{
  "d_model": 384,
  "d_mlp": 1536,
  "tie_embeddings": true,
  "seq_len": 256,
  "doc_mask": false
}
MLP neurons of a small language model. Each row is named by its layer, matrix (up: input weights) and neuron, and shows model dimensions 176-303. Each number is 500 + 25 x the weight over its row's rms, rounded and kept within 0 to 999. Numbers have three digits each.
After each neuron's rows, "fires after" lists the tokens most often just before its 100 highest values on Wikipedia text that the model never trained on.

L2.up1041:483534499508510452468523505481524451454478524459507458523495532480499534519506496475516564492535461519511535533487510487506457546474513507538520507507479516486509516524500474489512487478494477485516470502434508502497463519468483487499539532460520533555526551516466447450504517490489487505513469481473507497473494499496507482525472474524486516519476497504478501490482507527480487443510
fires after: " S", "S", " \"S", " F", "up"

L2.up211:545533521503496534481540479457511529457534464475442536495494555509493526523491509533489486517502514518466505520504543507496496517477460520502512444491501505496484510517509506548489501509515491523480482504489482536493494524496510474539558522460533556472490475547549487487459475525492510461505514509522501477495478508493475488560521521477525511517495534508546515471477499487504488468524
fires after: "\n", " T", " B", " t"

L2.up527:537498471532487481440444474487504471527518454514447479481499540533456486498519520479497492514491462501506457474494543459526509513476461490510474503446525496499476484450547496540470482545479498526495460472474508542530523528515482489518533475493536538495469499454472494521508503505516502497460505519490496500483516464508523511455510550501513524451469528462518454511478448477492515546496
fires after: "\n\n", "| ", "- ", "\n", "===", "In "

L2.up538:473521531497502488531493478498452505516479470548533505488471517531477513491507504503506476491543522523544501491477480524532510489518471514485502488480492494467449489524499530537485468484480492541511504540478549485454506526456516485500485498506508505541501518474540487454465462488502481508552510516515479516502506501556497486512511513512519528522501529503514517473501483481477508486497
fires after: " P", " sp", " H", " B", " p"

L5.up840:474485515496549547439519505478505457479518533519531541522474561488480516528500488477521472541512518531463495518505495491523532509501500510513463507505487459488529510547476490525489496524479511473488501485495544531460480481562495514515471477503509456439520516500511480485514504475485523463448491516521480420500509523546522455510491497489493508513488487476489490505465469490514532509518
fires after: " | ", "; ", ") | "

L2.up1306:479498504522467517473512525479507470493551525506499542538460525496476461523541540501509488449559491509508508473443500472514509493478503491482500505452489481459495519497500525469466492521448530489495522478463471553490496543464504472540513508474512492536514515542558525481496504490501504430511495511464469432518548500480510493475509483519501552522500511504514485497494493524518496469516
fires after: " f", "- F", " F", " T", " s"

L2.up325:477507518503515516479487485482485460526475479546548499497519502504502527442508514483501490479490512561509518504499511515500468504507463532531483500466553421499491504538512524522528492513503533473500505480471488549492541501499512520505513529444509515531477498507503473490483476546492532468526490503475474494510482476492500528466490508498510510517517520487489481487541493513491465489442
fires after: " T", " A", "\n\n", " Q", "AL"

L7.up866:495485510489508486499502426493472529477487524536476503519460501531426515504488507526541507497495504491477492458530518501529494520523507522485475477436495523542482532532462516465494464496500523507490486506494483484528498507488516460532539456492494510504575520529536478488513463521484512543494547484467516476507511490467486541526478508515520479514480511491554506500466559499497522509479
fires after: " | ", "; "

L2.up1165:520495442494461468483455455505535503469503503480535532487498512533479452491544501448529492484511511521497473541474478490512488474501521531502518466459474486500480480494517516549508466530477529562455507499452479502538520458443523475521516534487495482498477499518558508500495473512529499482510475506522517500488530490488502544539519512473503511471508479532499480495491501454539507527509
fires after: " G", " g", " | G", "- G"

L6.up541:499479484499546503478484523462506503486545504549509514538505473510483453525509479467517484525488495536463492531531499501455487483501505484518501493479501473493462499493511524488528530523508501510512539514484556494466512506503509480513513529525465499450477515526472454553504529496506495498507453462485496473485464503533504503500489475504514530482488501496490518507474478460521495440476
fires after: "2", "–"

L2.up1202:502467438518447527491533465506485518461476524526485511485528559539488490529496486527525429540505525519493531492525491446513472540474486505505495507525497457539485500487515529501477460462530496499518486502522491488512501499531454476496483505500502486511475513471545496484468520493504495528486500505497500482474528496549500477512487485508491489514497494481498502486522546457539471508474
fires after: " | ", " determ", " conv"

L6.up672:495527510518517495522439502486507480467500516516521516489488497509506532481475480514460501496478502513501526505456508493534549524521508499546495467466437480503474483473534523547535464527487520490463494503519519459488533487533474472516502515464501452520517486551470507520478529499489541528471482511465516496457500481496497481499487514470478469500502512460499491475513524507502459530563
fires after: " G", " Con", " g", " Em", " con", " st"

L2.up302:465556511523527498476452535519536538510476507456503500507509512516485528523557473515500459480527484474542507543511504517522482486498448528493515524531498496466534515536516476514519462487505500494456525499495507519480470514450468471500514532477518541503464542470475496506514466488531490466488493461507511446502475475572535518489446506456476529507519556498504487471513470479492488469553
fires after: "|", " s", " m", " t", ", s", " M"

L2.up821:497526491497471516514532479516522474480502475543521542526503525472494526493537541482510491513483450555488492525531488481488486507469489491468497535500491493503457506482512504507545471526484514469460522483500522566513480473469526485497516503467509467488507494526525490502513470504522518515496514502493480475486489473491531551514500511507482520464467498461528482507572468476548563506515
fires after: " D", " p", " d", " t", "-D", "D"

L5.up1158:507573513476519510510508454469520492453481489558487504528501538496438516486518514494475512500495533476510503494485545490497492552543538496491479460500473513490496451514492459475472469506500494511505450521446451517508446527485499498493508491510545513505525505525485524475467492493515481527454523493538511497435505467481542504487494498490502508513531476509521479507532516513452481481508
fires after: "\n", " S", " W", " s", " H", " –"

L2.up8:440498499524536533485472489480489508501507447495499495504442520527471500516478505482505497480549506527487556538511493503489481478551486487499438508523513496526502470466516487510512540484501555487496523493482489499489456509526534502538454529492515495497523516546486506463510488551495535501493458512458464452509493514468513488538475518470497544493508478511522492503516528507536513473497
fires after: "\n", "\n\n"

L5.up396:480537482471493483489537495513460446492525508473504540500487486490527513452488504506539476490489457508471520469477484472530505446507528520496468508483475488510495513512498509444513495506503506527498473513503538478497486512502501491512513518529495481451527490549515515516476472506512526495465527527516522432473500497539509477511471473531448525510553513533517544494492522507508531430512
fires after: " |", "w", " inv", " e"

L6.up458:486514514523517530440497498502533508429507489475534554505471519464522511506505497459456520517491484494443504514522498503491474467523530519511483515512510495501508497516466490518511504544530521537478486520459470497522499511517507487507529505517508540464506531483491514507487529533528498478486501471503529434485512520535514514518460505538521507504502448511490480522507506483529491492502
fires after: ":", " | ", ") | ", "11", "3", " F"

L5.up244:513512486538485530499494440520466506518472445503493501495507512495517469515561508496496453486490511515476555496522524502525507547503472518512474507499513442566484473490503481468484458511470463516442456542484527499498530488489493488518467506489481520519496479481486484494474463512478536526499471490492511484516495468504483519457489516496506532522464499453519511455556458477502522532513
fires after: ",", " $"

L2.up500:456526531522505510486495517504506456481463462528492530505503512456528518483500535522485509491501492555517506474485526490474511478500515482506510504492505514515510461527518449453466473505519498537487478494452527553558481518507472516486453521468521463569506533521511480477499515511519499477519516452477477529489503453495507471531490474498519492542541490493492511495478526474465501491503
fires after: " F", "S", " f", " S", "- S", "F"

L2.up176:482506490506511499508488487487496501513521480529469496512509527490537489543504487447468520533502453474501478492490464516558522499542503476517470494513524461518502459526496467502523490480537492511510537489526511520494453534546509440496476459497523534515494475529477481540502501545498536492519521452487479472465497519474518520494462484468490506524547515493495536483495507501510523540472
fires after: "2", " Re", " Mar", " Atl", "In"

L2.up1168:500499479489532451513534469508467521432509501544458507488515490506526481508507511496470515470471481471485512492513486511496450525475481503464491530477566491532525454481521474498482507489444472541513476499505488483496442489503497478516521475500504506494504552502486501477446490515494524493484509491498486533482497481508526514452471528499491475477494467511463501466537507450552479522534
fires after: " R", "R", "-R", "af", "J", " | H"

L6.up1065:503585552531485511528464501467491514457524511505523516498496506508508565521522477505525468510485513495535542468506495520519448535517499504511493466488485467542543496515520490531531461494499537536481488497483525538521490489528511467504534498469502515523487525510484549534494434547537509490481486451488513524484464429465482503466476497498511475451456488469497527473504507496491520527525
fires after: " | ", "| ", "\n", "0", "- Time zone:"

L2.up1304:502477525503509486496528483541467493523505480523474496493460530505459501451521459514483492484559504473507486467490518527495524495544480516571516498506530510507530500511510517513507486517471520518474458493509492503540479476491504509500559486534524472474548515515564460489480489479489514544515464472480496490473483470467491500536495496473472528492530521527479490472510543491510488508505
fires after: " W", " G", "w", " Br", "ö", "- G"

L2.up1116:486464513505530494475522481463497551509553565520509464512467517509457521493569537472542506531482449584500487458514477514528533492502472489513522549501509461508499520520478490465516487495505500501539480505467507519444514520506484445504471521508515461515484533485474479527494453503522523488483452502495492529493468498508526508534506500535505534482500494497456522511504481515497505441526
fires after: "\n\n", "_", "S"

L2.up1530:484535519510498507509439517483472441533503465495522468522503502508536508467510534505566467486461483531506499495443499500500493524502521510564483498492530504482458492543559489470507482455539534484477448476486541539472445516474486478515489503487515484527477525477498502503475532502537539488490526442515473488473471524515511507461520510447486509500474503494493503503471501562465492455470
fires after: " O", " | O", " o", " S", " T"

L2.up520:490523496573565556525514477512479513520538541557516515484489512524514496484542497486528455513489482499444508510466499516526503513455500520474494470511529500467463516496487455516530492471518499508489509525484517505516495483448516496515481485468553479508497526476521504502479491515504500521524471513521498528506466487509526506504519516482538485535477514507516464481528514530525504461522
fires after: " D", "D", ", D", "b", " and D", " \"D"

L5.up245:492528477513535498511526478516505495472496557486515483503501459468495464481516483521498524483547481472484490484500462535503497459520512530499427495467492455493530532528486480466488499521491520493459483544480482494468500500455463451504497517477486478469501483511457493469470502510550538527488555490459487500514487479506457499513502518500484505505545511502513463497497486475465469429487
fires after: " co", " s", " S", " e", " Co", " h"

L2.up504:514507496504519479511556539497513493461521508516485523480491506521474504490562494498480481497493473536529501500528486427486563521471513525468506526492500515513471484471512446502534472491535486474523508468532487483469464477510483442558526504507511476536472496500494520498494499522482544460495545500452498522525477452509514508461433458509522492514479475515509480511514508470522531483512
fires after: "\n", "andidate | Votes |", "\n\n", "esc", "Pro", "erson"

L5.up584:522498519534464459485491487446492478488475492465513498526475507451504483447538459480524509494467502534538455489485518487535487480509513524554521504495484483532492460529512483475533509528538554522455506468508466518515509487516466504513539484480545468509466453484516526454520501483562554503521534488511474544448477468500474468482518462513454551508479515461517500491505492503449485494479
fires after: "–", "-"

L6.up892:491510493513489506503496498500473455487505455540497513488488496512462479507548469483456486517464528538504513500536521509492498534455508526486455542510489503502490499491511520485536459538462500480446502506529511520480499523519526427503484476434515512505480457462522518476461472488484511462475484523503477534430488518465501546477489505490450444523446461455536534481478456479516545537513
fires after: " | ", ",", ".", " |  |  | ", " |  | "

L2.up199:504511428550503473510472512540484546527516472485516509486491534482499496478559489502531442515478530512473433478544513496549536475493490475482512463489549495530475475499549481489501511494491472504474495533513487488495507496517485497506459480491532487517506468498520505515505480495518515468522495477515501537498458491470499485502492544482481533450445512480535489500500479458469492514521
fires after: " M", " K", "M", "all", " | K"

L2.up617:506542494504480500458523490508517428491502500504496560516451522534488536456522538503476492494479500503489511509420511496493519520541493502497528527508481513462511494509481460497505528528504509517507522506477496528493501483493503515500501466521528499532532515505503473512489489518522519475490488470504481510446489451505519532508427454485477509521528532481573516501464503491531520510526
fires after: " F", "- F", ", F", ": F", "F", " | F"

L6.up87:502506511521524526496500488441453482503538505566536558513485522495530548469476547500472498508527511481486500491533524485520505481442491512506465480470485457522483495451474475512473497511502561451459511520457553526495489507513502493506555553497500503499489507483521475456492506510464509488451506532491508521511522494514511535482534480501480565532522480551513511491460508535490484518513
fires after: "\n", "|", ")", " on", "–"

L2.up935:497503492519534460528474494493491550456498533471458537467495538496450498481526488478498486491478514495480500465504496453529512489495489505474499500479482489520513502511526483509507523489516497477472486493524503512550475487454450479492488458468514511517525484506539498503506457515508506469512528497546517493526500465526516494472460501486482508471493517479514503489506523463474507486475
fires after: " M", " m", "M", " | M", " tem"

L5.up433:484506493502508514499527476551479514483498475489496535492492513484475478503562479485475456460498484577471511490490480513530461520486498518513467553489502508531506455516512496508506461502486502520505478488513501533484495526520455482530498476468514498474484503477507482446502501514507535515508518477519493477516539505498485476461507481506510526527495511505527496489450437467508524518513
fires after: ".", ":"

L2.up1286:487502546538481489501493540504559476547514482519499482487481508519488484513538499466526485492466510521485512477516509502490521494478519486485519506486510510502460504531520472520481474481505480483527527473468536561509478527510506505473502498503506512581515518536514498496504460517464478462510461495500503524479462491485489536554500490530510465490531472500491505500498491525489515532529
fires after: ".", "==", "==="

L5.up1435:543475464518460446500486539488530446443492492515538495512476480481486551503458566481526520500492488532546527514524510504479448490497563554505479531477521522483518489511521516508502501468472488521535475472514526500509508471500464490495507501511506464488537472518480489507463485495510541556536476480457462482435453485481483506518495514501456459509555504494481486527494468486502467482509
fires after: " U", "U", " E", "ud", " bu", " Party"

L5.up103:504494513492449540491537503436531484475545524508490498514464477474464531467505525484511499490469449519499520526487539481465478504477506457527499464469478497516520507511502458524486494485483501547488524506514528514505469513475467496524526522465504524516502473499505485511503500500495512509462521498512504501517530429541540504467422475476529482546549476489533504474529532500492519510514
fires after: ".", "\n\n", "\n"

L2.up230:477509525523506497482488493507490538495523495525499528536552518531495528539524522512498543502512474515476539536477518473504525545526526473503454518512520431507504515488481490493479521511504494506536495476482471509467476502504507484514506443525503498466511461476467444498461512557531517523538472484503519437480504525489496497503450486458528479538517494524521483475525510535462492503471
fires after: "\n", "|---|---|---|---", " Re", " An", " Christ"

L2.up36:467484471488523488515469496418543511482503464471492458521466509503460499517501527488485471479509499517473515537493524507471509504528455451482491525509498509515497481480553467512533515482518503504506496495462541502488419506541529476552489510483526511510542533513495516486487455571531513500503457524468447438491499487488503519534477476494510549509530516496491512487505532485500527470523
fires after: "\n", "\n\n"

L2.up1261:481506450536484472515505484469469511502477491505536508544502478462512469557543483466445515510443474511534483472506473497523500513474486510490478534471521507496507502492511480522529437468503504513489472524519480531535497495485505482469525474480498454499483487481473517534519511497515518507488488466479474500505500540522489501487498500523461493523500533520516424484524507510481520484516
fires after: ".", " (", " Ph"

L2.up865:519483472541493463487473510467487534504530485479511507531496529501460499426549517486443502507499520531512485465491473529536517491487508562511472468446528475501464491509486510497508516476497582499488530470466502516517494472490509490513495501480512503482491550519538500473518516550528473509509504496496491517475527483485514523526522486501476525496464543496470517491477521484513506548476
fires after: " K", " W", "a K", "K", " of W"

L2.up58:494564510512548534490507494446494535474497492478495521501524490512436541486536527485534484452525495502504491470446486496507483498451479502465450499484476508511471477489518519503530487470468515473462496515505498521520500481486506497470522499453554450480482471471526474517496515538511507474494467495504486528532495498538538510514485509515489508516468493493579488487519467488507511442529
fires after: " g", " G", "G", "T"

L5.up770:532471450516475513431486476471512466515503487513489514495491480511475489490514515485489510467462496520551491531428524500480516474498542475494532548485496488470500488453466512495506503483490481532508476467504475506517474517476509517569514491522512436466542487511474487467470492517540525563496477484512463488504500488510496482504456512490486545484475467521487489527521464536485509472505
fires after: ".", " film"

L5.up601:497488493498499510470524466519447471500482523543541499523466569463491477489491473522534478478501522479463532507477553488536546514510472493527525512495531485520533493508525524486515502525499497498479507522486472519448506471513519507491475543515510477526526551506488473462507474490467481539474514466469474503425456470551542489482498464500510524513494492535472479484478526518496492455494
fires after: "–", "-", " l"

L5.up1511:503523539516470507512508484496512437525511536497506486504476559494472511488557493533487467472515452552504495517496487470482503501484544533458490474471483491456529478528499493483525488476520525470515521495508473550494495475480503468515458509502491537497526477532518481492462445533489494518487492469446482499473475523448498504502511468533505504478489501495488503483572517494494504506479
fires after: " W", "; W", " St", "; D", " | W", " Sp"

L5.up889:500509507498497528491497492493515469467464488496490507510491510474477489507509523495477504472518533543497454451489550499491473520504510514491490543494480512508514510511449517495504492500467513484513463496477494543481488489468489470527567517461528464449490531482551508493461485541506530478461499527550493538453494454482477474498501479515498498502532488507502519518513454511518524499532
fires after: " b", " B", " F", " f"

L2.up713:438493517529532454535491511523509530499476482516522483546481531495449471526522496506509481511461538495496483459513502501522470514531501480500495516517523498501512478498547499489501496513496472504463503533508482544467506496527481467527515528525512477492497529510503514478504452552461483534477468476500493545455449509537524493460500467491488526460508544459512483469492493506475506480479
fires after: "\n\n"

L2.up1111:530548495502518456518519498487466484461472508513504494510455511500486501529531503492484466504495503487494420535539508485520472510460499482481517496481507457537532497530497507526517475501515513508469524498510456479494491563487506489514508491471537516499489502558519488519475438530517506529517502500460483487480535470483472512450479477494521467469514492520513488483501448495462480504510
fires after: " R", "R", " | R", "===R", " (R", " and R"

L2.up2:495505537520505528510484500487485501497478530482497500506502522511467520512493518491512527472494514478490506538529462486474456499483425486458479497500525523518559463551544484476520492477514507503506475516468496534540473529432516497495504534455514522498478566510504505474493479510476535455460460453505475488507475472492513523498519493482519488463495538492530442513503513513514501494526
fires after: " S", " s", " T", "S", " t", " r"

L6.up1223:518485557503480446531487510475517467506496520465500505500508534511532516495531472489525475518492523533477544477501474459490519484509497524499531506510476502514482460485501486496500486475512535564475492474502492525521499489522529483526468493493503527473514508570499477509498493506555478503495508468521510517469450478543511509500492514543531546462532518513473473447503481476483492474452
fires after: "–", "| ", " | November ", " | December "

L5.up873:454512499515501493487480486476521539475467507486456523490501513473479504525495493472472528450504491455486450515523541481546547493528485486528499510509525492447506481489527530489562500468489538511495535487490541503479509492516521491501478543509521510493493514461485532456524461486491502521447432512460518498454482494475523519506503499512532532510508507518512523501512473508524476520511
fires after: "\n", " | ", ") | ", "i", "-"

L2.up1109:500478544508529507493420470509482448484526524512492470484472491498462507474482503504468507512505477547524486440477523486534497468462539498505490491499497445510527532478513477479500484511511512512520513455496476515512487491527520498506474522512500436527476547500466526489450493498495498479498449496490475457461481498458492491476510447466500495475534497493464500477516485490517520486530
fires after: " | O", " (", "S", " Un", " | H", " \""

L7.up1470:509510540516515518529491467484468508460517494474501521505517524465519501523498529495474492521528494510504496457474481492545451505493488501481491468464515530556498520494500523463492474529511525487496489531496549507486497460512474469539481494457504509501543494499495456499518505500495539464506483488501473475539501506516485489505522516470475466502514485442509498472527532518495524490444
fires after: " to", "ing to", "ed to", " can"

L6.up529:523498499544510455475499464458503514465521523516581501524508490496500475489514515462494470484524490516495508548533530495519513513500448460495510505501458518485500480479432474527560540529526486484487501517499467519511477535510476506524476489489501443510545498469457497474476513516486530495480515533518489448443536444533525501500505530501499486530451512467521509525484457436508469478478
fires after: "==", " ==", " career==", "==History==", "== History =="

L5.up135:444503534490522538502506478502478476548541473530477519530486519506467521522536495506503479509503498539502523519492475496509477467514496482510496514465491498478478464543448493503477468551512484502493490523469464517507497511494471463511484514476540538496506485541497486496524456480496514488470483505508481509468482523535456516500494491484515530480509536507498511442499527502495503438472
fires after: " P", " T", " p", " M", " B"